From a checkpoint of a small transformer trained on Wikipedia.
Size: 22 layers, width 448, 7 heads of 64, MLP 896 SwiGLU, vocabulary 8192, 47.9M parameters.
Training: 715M tokens, 14577 steps.
MLP neurons of a small language model. Each row is named by its layer, matrix (gate and up: input weights; down: output weights) and neuron, and shows model dimensions 0-127. Each number is 128 + 32 x the weight over its row's rms, rounded and kept within 0 to 255. Numbers have three digits each. A neuron's up and down rows have the sign that makes its largest values positive.
A block is one neuron, or neurons of one layer that tend to fire together. After each block is what it responds to, as a language model described it from the Wikipedia text at the highest values.

L6.gate44:153149146113165138104121159103150154177087046114156167142166105095137160204084186060118164157111129198120122121179196119125122152130126093137090152171179074108054117128171107092133082115089140117179168129128118066186092124144134104194047145152113109114105147064103150114159121103144147169141159064201122116133179154157170104143142107128149099146175126124159161125089177189157137068110
L6.up44:118114151152158127092157162169164117146115060163135099132097116095133117114142136083123078110121159144094174097151146167128103109118159158116183131169148104137106095161143134121133078073122082054120096084135100134120148160175092165123077149160182167083139198121145179110123166148115142128111183111152153105081195180133171151086165176117075083174141102137080115166110109127121134135103
L6.down44:179126109155110143177123152121092098174108114157131075110174132113070103097132165112136141165124128193111121100069120114146165131119111143131181109166150135115174106162125119089108123172146232098131100107069120065174122138185083155122114141093141167112137112121138136105179169130081113105152149143125155099125148138158078166136138174143153089164148124138121128130016128085105162135126
L6.gate269:103154105077119132184174136112142166127165118100096098113194170118092141162125105144085131091160135145152075105140064125089090105164107127176098124123082094157210112126124149136139081082080144109121155122121093141177151129113132093126125046163139125078129114068143162161080077100113187169121159106129177151168105168116127103106119142082116117106131138120132138101151125139137127113107
L6.up269:152144148144119161083119151103165112138199122150116155179129124122155120102195147131127174138130174115119111080114149068160132139123132132126099123111071107143130132136138196139125124158143130156098141084114122174170132138160130168160167077107143115149142096082163123153101136083137102110102127208143163098119106144127131105098150094147030132142133115114093096141135110137140152084086
L6.down269:155158165170165141192120169137127137125169127136138142178145056092112100150116120160142093080173166178187150097101107110146095170129144112156089124099105162185091138157112095119146135086137125114159143139078125109129144147183158101148064145164145112066132212060142117113062179086155124119162104190143117086131059129125087109157078103096143092152142111150189117094105102081128184220124
L6.gate407:146130148135126155105135188125115127195129165117142137123096103056123139092158160148118131152078145159110127167119145155133049072129116145085095138124080177157112123110108137127123103103066054135125074171091164116132162143130169116172166097139149102143121162163066145083123073113137126187135112068129100074131150157196136123183136171153148091122113118095135126143091137103132080087138
L6.up407:103133160071104146111157193158140122107145117165134131140103120109118116150144100073134132187126135156102149122126143178118138104142146222099153133117116174165066203141126141119099155132128140109117121118133169115105064151135070132176133112169106104125161124128084145102126143155163113122129106106147175134122128158151099146125136157137158136145116084102123096177112131094134042107129
L6.down407:078148130093098153119135157106160133157127114140087148151093137154148165143113149092138142134097091194158123178138078141150153095129105141103102157147114168106129089140148190136142121111159144149110194162093131073169171100073163097135146041137154128141113115091089132139135086143178152139119111181156161145064137139146126195158187149171172154155075105096134157176140142143084130102143
L6.gate624:113146109165150144119105074217106108086128129143166142108121106124133138077103113111089138165140178160104173166138167109149139127125092123104110108152144108146106092130123120119093162171117158129118134105159169134133110105107125084087101135160127120096092095095134126126140112158108149174101158150179168080101162159162149156103119153154124098076191111113112135079075107125147167169084
L6.up624:141154130147095162069137164127157131141114077137084138137142101130166107072144116128108121090134171142087135116086192106138173125176092120129109155173143122107130118158059097063098087123146129136130092090096138111154113139105175113104095090066128159096095114131159136156159093140087104145119124099137132114173138156107110116127202221125122083183123147087126133136085104117169098094131
L6.down624:106118140178130147083107197153131130123142135085191129138116035128162086149139150127097163130133122152123136137138128113122118163074116183105151115171104095078174139128135126134125155145114146060102133055147120137143097135104090121184163089165115138175119104136128173127132131118105117158108094096163169132146098129130105116126155114120108122122111141150168103113072128109101047162132
Responds to: Single capital letters or short pieces opening a proper name or abbreviation, often foreign, e.g. W in Wodeyar, Władysław, Rd.

L3.gate199:175142071125178143128124171157156100089110165119127115113144176113147119119121131138144144133132120150191050112140105130179108131040148140200118098141144094179101153075144124079105167199132144062097102121168163084172095136090155136140091191109179157110144165121140206128140123164116119052099141106136148147058134118128137103150115111177116141109101074187078129140139161128130185162125
L3.up199:162051100182124108129146136186159098129159099134098124142121129151082111147106177122120170161150165145192113175126072135204122144073142147207128101159103143143111098135101150130106181167132131082077151183138114171167137140117091115137142123088131159098113149097186160086150101151154143105127134156125105116098192170104174077147089131138121124130142111163170175133054128106111161167146
L3.down199:114165104136186078134096184154113176180156094170125104110170143156128172123086218169122123188155169159085207134103139110134160121143167087146108159128230121164105110149169156065116063127145069128075170120076099058205116065145090162094177116115161085086088112107128101163122122128134166082162079110190139075165122049078141166112122165126130136092136164119107177087100159117122103165140
Responds to: Head nouns ending a phrase that names an organization, body or institution, often after a modifier: Communist Party, RAF squadron, National Institute.

L6.gate214:074150111186119067119148160132107121125112111126068077139131140126147132176159134170141121174125151092104169115141123154181089123145186043167179125105161124144149117119065068084123144118138172098074116118077112114113128083126133143087151190136139143135152141116085119105056144083103158163108136162100112174175113104106193108141064140192190131097142126107105172190174132122119110143162
L6.up214:156139096139144167165155149122103096137104148128159132104091195144188133127080204190143162177102075161098156168164136120102147112177197104123158142155107145120184083119175038151076132125173116126164136158089107103111133178138077127145133177171130153084139149142093124127127105130151143036166131152084119110141173127140156105115145103061166108182110118090166157179149147131072151085103
L6.down214:122176162128115182107104151106134116116093084160138134132092154106111085143145142068162125110089099108104116167177105158189113153110192108176100145133103116155095061112104141123134115151137109179081138126161090113143108150125158096160080126152079132192101163176154152103169108153133138130115088088066078171140171121131225192131140160108158090075145181097149114076122094110150173120161
L6.gate221:123151159054127110071180178089123128166113025121139095138129128143075156150166136140149132090171130111171082147145113149123142100139112095143167122075049138125127173171176127151086135124112086148121135104079110176128117131148100155135147128128099143084114123152154112100118163096104116107145139087160066164111044107176082162157096133174121151172129150134131150180112150147151127071152
L6.up221:115190114118127141128151129088111059157111097105147165093159191173170185131136110128156099134160130080182117171155167097134183108128147149103134159149168199200136144119138120096115129146120079147159172096084191186191168138130090098137162157151184151163109142170137148188098096142103099124123119112104182161109101145120183152184140167175175158092152041107096145118126146112081145202126
L6.down221:150167074132136093129140100131138078168171145133149155130130148145194127161095074174118080076100141150131099098133138163159036084140186095115111153166112082142202123077203110136147128151141137134101104133144153185134072135106099114113161140184135111094141175118133163130149125098095142085140082097121154137130190127155134190087134096111111133099132186136119179115173150182104151196135
L6.gate300:178141175084150091111184130157109092156125186093150158122179112124095120154119158126090120127114111147151076121154109114187116135128126148162159153081119134183066140108066115058117145150178166089100109105088164132129127186155115133145126083116123127102149076116132137115071144152146130140191077094149127194095086102098126180124127097131169090131094142086115122085085074144101135180110
L6.up300:135143142151101075118101216126091148206132118120121174115100142143143200151139203136080095155138116144137086126092137086114148139101147174130095097091173168166129148070131130135138071156155115118160058111132150117095151143147118113161081100135088138135110152149088116144062130151079128098123125134164123192121200162092149158141122179108160155163083147092155151139148126139127153120138
L6.down300:159151144088099099167174158136126104086156183136124113140140093149140122191115107085104219146097121077104137167105155103166163122118186081101162149158116149158069117115126185095108115194171104163157114123175167161098061144173103135081150105120086083138113114129082155163151145132053119041129160078130172154162164170071140164175150112098146099160115110105156104076135117123106183105151
L6.gate445:144128138178137126143128163176101099102136163137125209101121178126150035112165119115181137130128130142178161105143150100137118111085103062080066151154159197134108143128038098149149157113095119115167081110131146160179103158120109119143121122147121137115165176119179149161098061075135128103119106110145163143125084143131138077097125102068130110124175125064092158127187124093172149096166
L6.up445:172167077113151143102157133115113121143146113080217147128115142149131169087158111113160115092096155099149138070154192174164126063098125105124146099153180128138093075165139130117126158117089063099092117138074109138115157140117107089134153130168118115150186132075110145135127141120155146104109166116087160101054146135086144068127113054123160177101130178132141070169109133150182114100131
L6.down445:125196094137112176137112126151108135031127084125162145127196131180171000134120164063144132105161177105130127115136194127112146142118133129135161154131137121120154149127100115115088186177141131203177167115098119152156156127114082140123155105144086104132100131060102211156147127064115146124164079102097138131087124116135165114190142125132127141104118171094201163178132116172154140128140
Responds to: Generic head nouns naming the kind of entity an article covers, often after "the", such as ship, album, constituency, club, party, school.

L3.gate149:142116147071181149096098094115214133115097137151108129165123166115127132128205128116109163178104128157085163139154124150120170048149147141140091149138057083139139158088126075109162118137148132080098167106118180085069126075153059170146147188084152126093110139080101110152131168102124139129112155103131069172127129121062149142078096136137103123089175154133104157076156176111155139149138
L3.up149:042156125127117121123109194098122143168178142085119069115086223117078082067110093099136133166105113152103134079156099132116135116120106115071164175156110146138128157118113114116149109144167194117165122139163087098065116141135121081146159178126141156145078154127100128040117190087106145166136153102087083144140090149171119144106120091155100095110112143079157091152138150147176095086104
L3.down149:094126120144056139128129147133156134154106145140104060140121155116120120115093142120092119147080126129093151139135095116114125131151142096094153156067160135108077158124119171080121140127122126145127167175161114076126120154081097095152155128113122112143106175105101200129086150136116200133064126116113122158095216151131118158081098112076126110125133130136124116229193113113155122170125
Responds to: Single letters or short pieces that begin a split word, mostly surnames, initials and rare words, e.g. R(iley), k(inase), L(loyd), R. G.

L6.gate17:129150161127098118073064114152114112093114161141152090149090118124113130106162181088226129119175132117096099128144160104126170186148123119113141136157058110120194129154075170169054150114065156162143064132076098125114103165108153192148094093138162122122137180101132123174140117130171135103164147146106105120125175172190102091122161186139105090109108122168092110157115121179150197078203
L6.up17:151143137126204160096126110091099141140223154147187107149077099092158117090119101147166152129147086113150146127140175094122157170123148139097113164151135134136110106115095109175087115163073171114072049134103145104160160120114107172100151130167062155144138178146139138174132128167146143087155169111113127128075156112061149093144121083136159128062143163114093074170084147126136170113123
L6.down17:109119146153126105151138120182158170122100100115148105177076167112159161138109119098206100096066134126128133145166159107126162182112180185128116169053128146111137155105130162144110111084117163127130105142106217183202179115126132141092102066158127119134129111122115161152154172106125082140145106154176113099105098126123144190115150126095121127124128087141151143143177152116108097096167
L6.gate145:132153097085183132204127111155136180142102120121174119189121102139082087121139142102090082130129139139138177138125133134117165158120168199161102161139083078095147064198141095115137089154103097106129180118104144122157147128156110140100124148097058079106185143113127172170071123174097119163128100080115167114132117096145167137125132105098154106117175182144150079167162132151145124148165
L6.up145:071074163101103107112162151101095211139102134128134106145158089099123112163141158138095120139124160145058155156110111070125125096143131145090132101128154136134188157151119158065166159134124121143054137121119115181111090202115153164098160133167069149143122141109148114066093107146134118147148133125107138150174136133167136161162093166110105160166124134191122142081111140146095146165106
L6.down145:117089107139104160136175221119173105101135144153117090098118130129141091194084107091103056092052137097081190174147108162112167079107098128119125124144107113105102112120059151114135129127112185075106176131100150164141124153151098175141087029124069163134116095107146138156035132170080094174117127134058159131097085108130154135098115152162128107129130120136100098109129112119125151174125
L6.gate337:137122175198119161095184101092103161051097125121119138143121091108119143109094125141151062172140147124126083154171171124145130169088151123131148141115120088127099147091083139106080166142092117077069153122149086136154087120101126137078132034121089070125140071121122125144101076159186106115141063128123080153087117052129117152050195140151099177109098122164149103133128139101100071109131
L6.up337:092082162172182128142143092129163067157139151148145195169102105136142190091166141121145155184195152175209097154143188135097214068151167146151098101094156148172132093127161167127082192145147111114154111131054076137092134108124118193121110135107112116160135095109184112161144069155106191069063173110096142179149131121152161114110113178117097141138115078156149120160092134119130106151106
L6.down337:094124157126110149198107106139162117139142113095061116107101121146106120100141105187165116189125119147069109162153168150161109055085149084061192097137124115144123075140171123192121124173117134180056161089139142115160125064119061068098142171145083122122109112177137131078155118084109121106147086109072104110080081089124108093211098110188109139141128116150099170135136121116142138102121
L6.gate426:129069124139127177111105168182152129126206108119113124148074133180109101202094172127077112129154064108119149164128143074142105167120174162118151137130119153108175095139064198103182112141161109111162141108123080172116080133168233115156173134108124136142159126166143176181132105095062146134159136102097152151085181120109130105160103169111077163126118105162134174134131105112129181193108
L6.up426:132077147107134142124097186107188173136142063103173089125162134108148109077113145036150122149102106095193164139114100167186133165121145063105124080137162119110093057110157154096183127140230128112125141103131093117170141154113153100128179142159136140104099143084111165137122175146116094153092080097110152170123122116104122076137191147147178130067127113143137084088119094100181173106137
L6.down426:103089135114181119107091169112146116070137133127080135097090116130139091148119096110115080152172089154154061103074145189172128157146168142118112145114143149169114097096164094163127065107116098141191113140123061117149128189086219135168123151109143180128030152138133180138135084175121147204138091054110160123088132109094150123133193130116079110086147157110104109122088113123098099103167
Responds to: Hyphens and en dashes directly after a number or modifier, forming compounds or scores, as in 16-year-old, 12-inch, won 3-2.

L3.gate784:086161097142114140146113085144108178112174152110168154104120114144143103171098081173182171139134173128129149134131100122131132115139161164181186246151077119126125124159108128077108164090106073109126086150129121134140191103115144141150119104192112125138202141160079147111122135134101147132119071136174144132173146081131091098161130126063083105106137204123122099169155091118138129047140
L3.up784:124166165180074211099131093155164135121147080118112100183095134060099089040146093109160152086165104159135150167076159179253143100139110132121130130131151140146109067057070137111156144145088111139182079130091144114147149125116085121157099108093148148109166057129088105135131168198110165119094144151182156135123117171170179113098048148101119104098107100159132137095153130108163162096073
L3.down784:124082062090153218102087099117093123130067075141125173145169066096096086131109081152078125186103128119128077160047133105146134133137110137089187161123094146165099135156071152090104115131124056117150116127129157085191156130186095129105154134090132125115157119086164088118131125155164136119135099149085072178181150130155128171115191091128177138134138102147115130140122117123163055138143
Responds to: Punctuation right after a single digit inside numbers, scores, ratings and tables, such as 2–6, 3/5, 1.8, 3:35. Weaker on mid-word fragments like ri-t-uals and str-et-ch.

L5.gate43:185160098199115151129171083086133076146039153120126167133095125116144041139149146080137149118122067135163093130104166140152034149081115164071118147178156157162109105111193085043150114130158132136104122119169152128191093071124083110105214088177151098113125121162139151137126064143152131142123191122110134076100076132131140182154180146158089124130161098117156157096137116141146156094130
L5.up43:110114095093101167076088131120139076151123145168121162137105111171087146142086070133167121215110112142179095113049088146215147148122138094159073142137151136104111131146151120105114160064155134131098171146103090055169144191153097095137202168077102141151179122104077086117134106126120159095149118143126142113077114102059139184171143149166095174140181126139194134146172139108089168093135
L5.down43:145099064159122135164148190146140127115092115122142096100065127136220121140076199097107138101135117105116149237176126150144136127200108108105138123117152095142154095110154078102125132187210139133186153110130111142116167056056102165167066050173182095151116147153143194077078101132110151161112168183143142108090177082118147198135158142103125165111155135139121159066157131198162120102176
L5.gate349:146155120143144091126125109170085133135187071112129142102127130102180147176152183110162131194073128136155151126115136132142163093135047071062140166101110136121123063124080156099067178098113122143142085091109042092177145087173077149110152181102136157118110093178171184154114207125108192101122166124093138157076131158144145088181135183099078172056130111123168128145107130176160105100088
L5.up349:105132089158104157105116087136068108073105142065135112081122184097116061043148160173143190170182141180122166186118116153179108180106100139125181095109132143159081125154133139143116152103089153114211122152194171141178162151100121127060113108047158171114072124113129160181115139112112149102104187148160189044128135105174117120136107173140123165171116098153170092174136130129116158150132
L5.down349:117142097132105130167153134133093172124115082093148142112222095138166139081159164092139169142155132121089144123101124134174098141157138133116116149177070151076141094139072046088091110168122123105189144173105118167128116073095072177118085143150123111096122122095108103138143160148083133078158115147145142113129075108155224101126125157100153114126117133125203076118126125168105144097172
L5.gate496:164135037136090111125110130081157075159118171129111147092095119153161114127131108094084138120095133210121088174149113078195163104113105096141095132114103087142096138125076148140083154148106128151121096157081110145120172125115066150129107161133185123097097170081180134115103120119108123067133144103086155096105051155121125105141054100084098173067176106154156174158135160147163160109150
L5.up496:142142104183095080111096186167118113101129134127158028110106122116146078102078157045106075099123098165151154146128123077127128118107147155152053156143113081158101141127073191159134139119184153118107102092045072157102168150137079135114154114152205135070151168110127132116101154099099106111085132153114131122138094147132153162133115125137079148127104079171163180132107177130117122118144
L5.down496:121155143134133104113169163127132137123079129099109145118123158096130069085131199060079168149132149079162109120112136149084156090174099153141125140134126117087166124148151143095155134127163086117131143114112096167188149169141117092122126192180162136062097134089135123154084147092127225085108106124124110137148115065128117136091138064200116146118105147111161145146137169150109125119104
L5.gate681:114142121141140183109148180130140140146145101105088131122176191121206081119113120163049158171097154147177101205092123088136148180166101158165112112142174107161101155160135096135117114128149098137149143134117134112139091110155112102154130116131130083147166129097159074134175167116152147072157114130088156149100161138111162196130143158130117148136080152119107164118090156131140118156164
L5.up681:145160130173117151179082077130118128133146159087137099087073126156063125125092146188099067116128102099112177181156170117128156133109092113135107133204182140132096108099109170112058147139114160118110157141132155132125144147156157149148179092098131107084108151113128063149148144117135131109096145144169132050074100188137170134130134138116129133080089175060146147176151185195105167113097
L5.down681:112127148148099136133130148117091086051129104123116155069087131113135086195097184131086102161153108128181132115124152126168134092151092086108135184189169106124107121162087122110109219145118142088214143114143117193169117087132106137197150094107099086135137179083157142153140140064120100125129109127066166199097125095117088114161065123100131118088122116125073095151084141183166143094134
Responds to: Head nouns right after "the" or a list marker, often referring back to an entity or starting an "X of" name, such as club, album, University, Institute.

L5.gate159:125205128188126121117109163100178133098159155080086137142111124106111151115140186131142126203121112193094132102131093119127121124177140109138145136121186076187164117129178135121190204098142114139117096094071168115129135195109143112078174151114144161103181151130089063140113099101140094143118139126152178198145099109070100138104159112164105093172157126058083117154089143130086138103110
L5.up159:110135157136094152130169153165129121095123135095173086049116100121145117096159104175150149023110155155128119184087099124125107182172130095191146210111134119094081153113095138073097157073190123105135127164173156171148161163123121143079154101148116112140100122150131136160077134114155091079119103103135123106172122166125135159155183117087160164163093075126108116186139163140107149173174
L5.down159:100104124121139132136156167138140178189111137116097137200107130121106198128111171087155146103141106156122135151125097164118141139172053110148094066058147086133172108155083157123152162130121124121142147162142192134150117150111137079115156073076144107060108116111115150105121065156139137148148151099124155119112188144193104123159150107147169124194116130145124150188150119116148150120168
L5.gate287:153149143134063094147129103129114198134127157137129106196225153114131155189109117188168114175152132123119141089162096119164161124095153166167119099113143123101103113128135105113169100163125144126103133138125150127128173102082105142129125151109125109137170095189152134077150161110156128149114096083100112095090106131158111152164115109157171120098169117111076146086108133151179175187173
L5.up287:117138171104078155130157138173100157110149154183120162153165045121061129159171136156144147164112134119119121126101100147165106140090112201057133152157106127127101138176153118105116115105134143148109148205114075160152138136065175102102089106162177083163103098135068091136074134120137113168109063124100168093141108108134080130149163165121142084108189159142123189116142163120089087112185
L5.down287:146089115038142103153151166108143147159194143151106109169187115148134166149161107139112135070079085110112159092132149172118123078105128144110124134118122157123096077174136151130085141097125073154109052130087081147108062101116129174119113120101149146133128149148140064137109114195121158135106123156145119124044162099116126140129142164093132094044171171145164096077141113080149109115158
L5.gate397:143103101153128078145107077101173112106169104202132198133131168143128110127112096093066097108086147153187117077149097116130110154139124160099172132150121140156114122169136162130158126125159135132173155099052180143109129139204146146158123133133071078183179096153203145133126109124152101102140089111188130065110176073094138144153172154125142130123129179140107080134126064136099170065112
L5.up397:186163167141072059121085155120134109109145161178106134102100124161207162151140085117138104093109093183160145093119160152147125156164116137109086133135094086148038139157166151116087111151178155109130126171105139176140148086162122134125111127097122122115104156146148114152129118150102116158109108134116179073133182205148146148157171085164131146118153142184108113124096142109135157154121
L5.down397:089084162119086117137126077079120093121165114169033123143111142167103086169137173127154113174118127114121147139135118107196143104160112154121185100168069168155152131173181138092121129091102149137094105106140102190153134123115101079104132106134101098133190197168127060123090138029078107160153145100113143185121109127153115129103132173181160137100133119112134126082157128129127168107088
L5.gate698:137136159141089150166162174112108128159074147125077125141094142116127160134148049112098118118063131153176168191174130145098105103141169149065136152110112149159127150157078158165118137155152136145128116156104141183152108146117152103157110109175152182151124178126132142138106114102113067129179181149124190128159102128144136142181083097132109120060128136171084137090135149166112109202071
L5.up698:144098126196172136108125047152124134131182112152120144088146121161107136141130196121176135125088152133139194133137089159171146141135091140131114069056124109115135145191161091212110117159111117125155174079149065098148142126110079141122153102123138049109117128160146127136155103109164153115160124139143099161112121112145145165128155109128120071119136103206157103139159133152156107091133
L5.down698:129123115158102114126139179135163074139104139132127143124130176104102110123131137119087163094109191174102154125136119153136161115108114103177111139131120172135171119145125126124134109077095120090135134062162091162089149102090121133118098196102137108117144115129138164163142077120170152101065166109110179152076164165164168125126100114082176126089150164095126113101080102084140133077171
Responds to: First piece of a capitalized word or name that opens a quoted title, table cell or paragraph, e.g. F in "Freedom!", Co in "Come Next", P in PNG.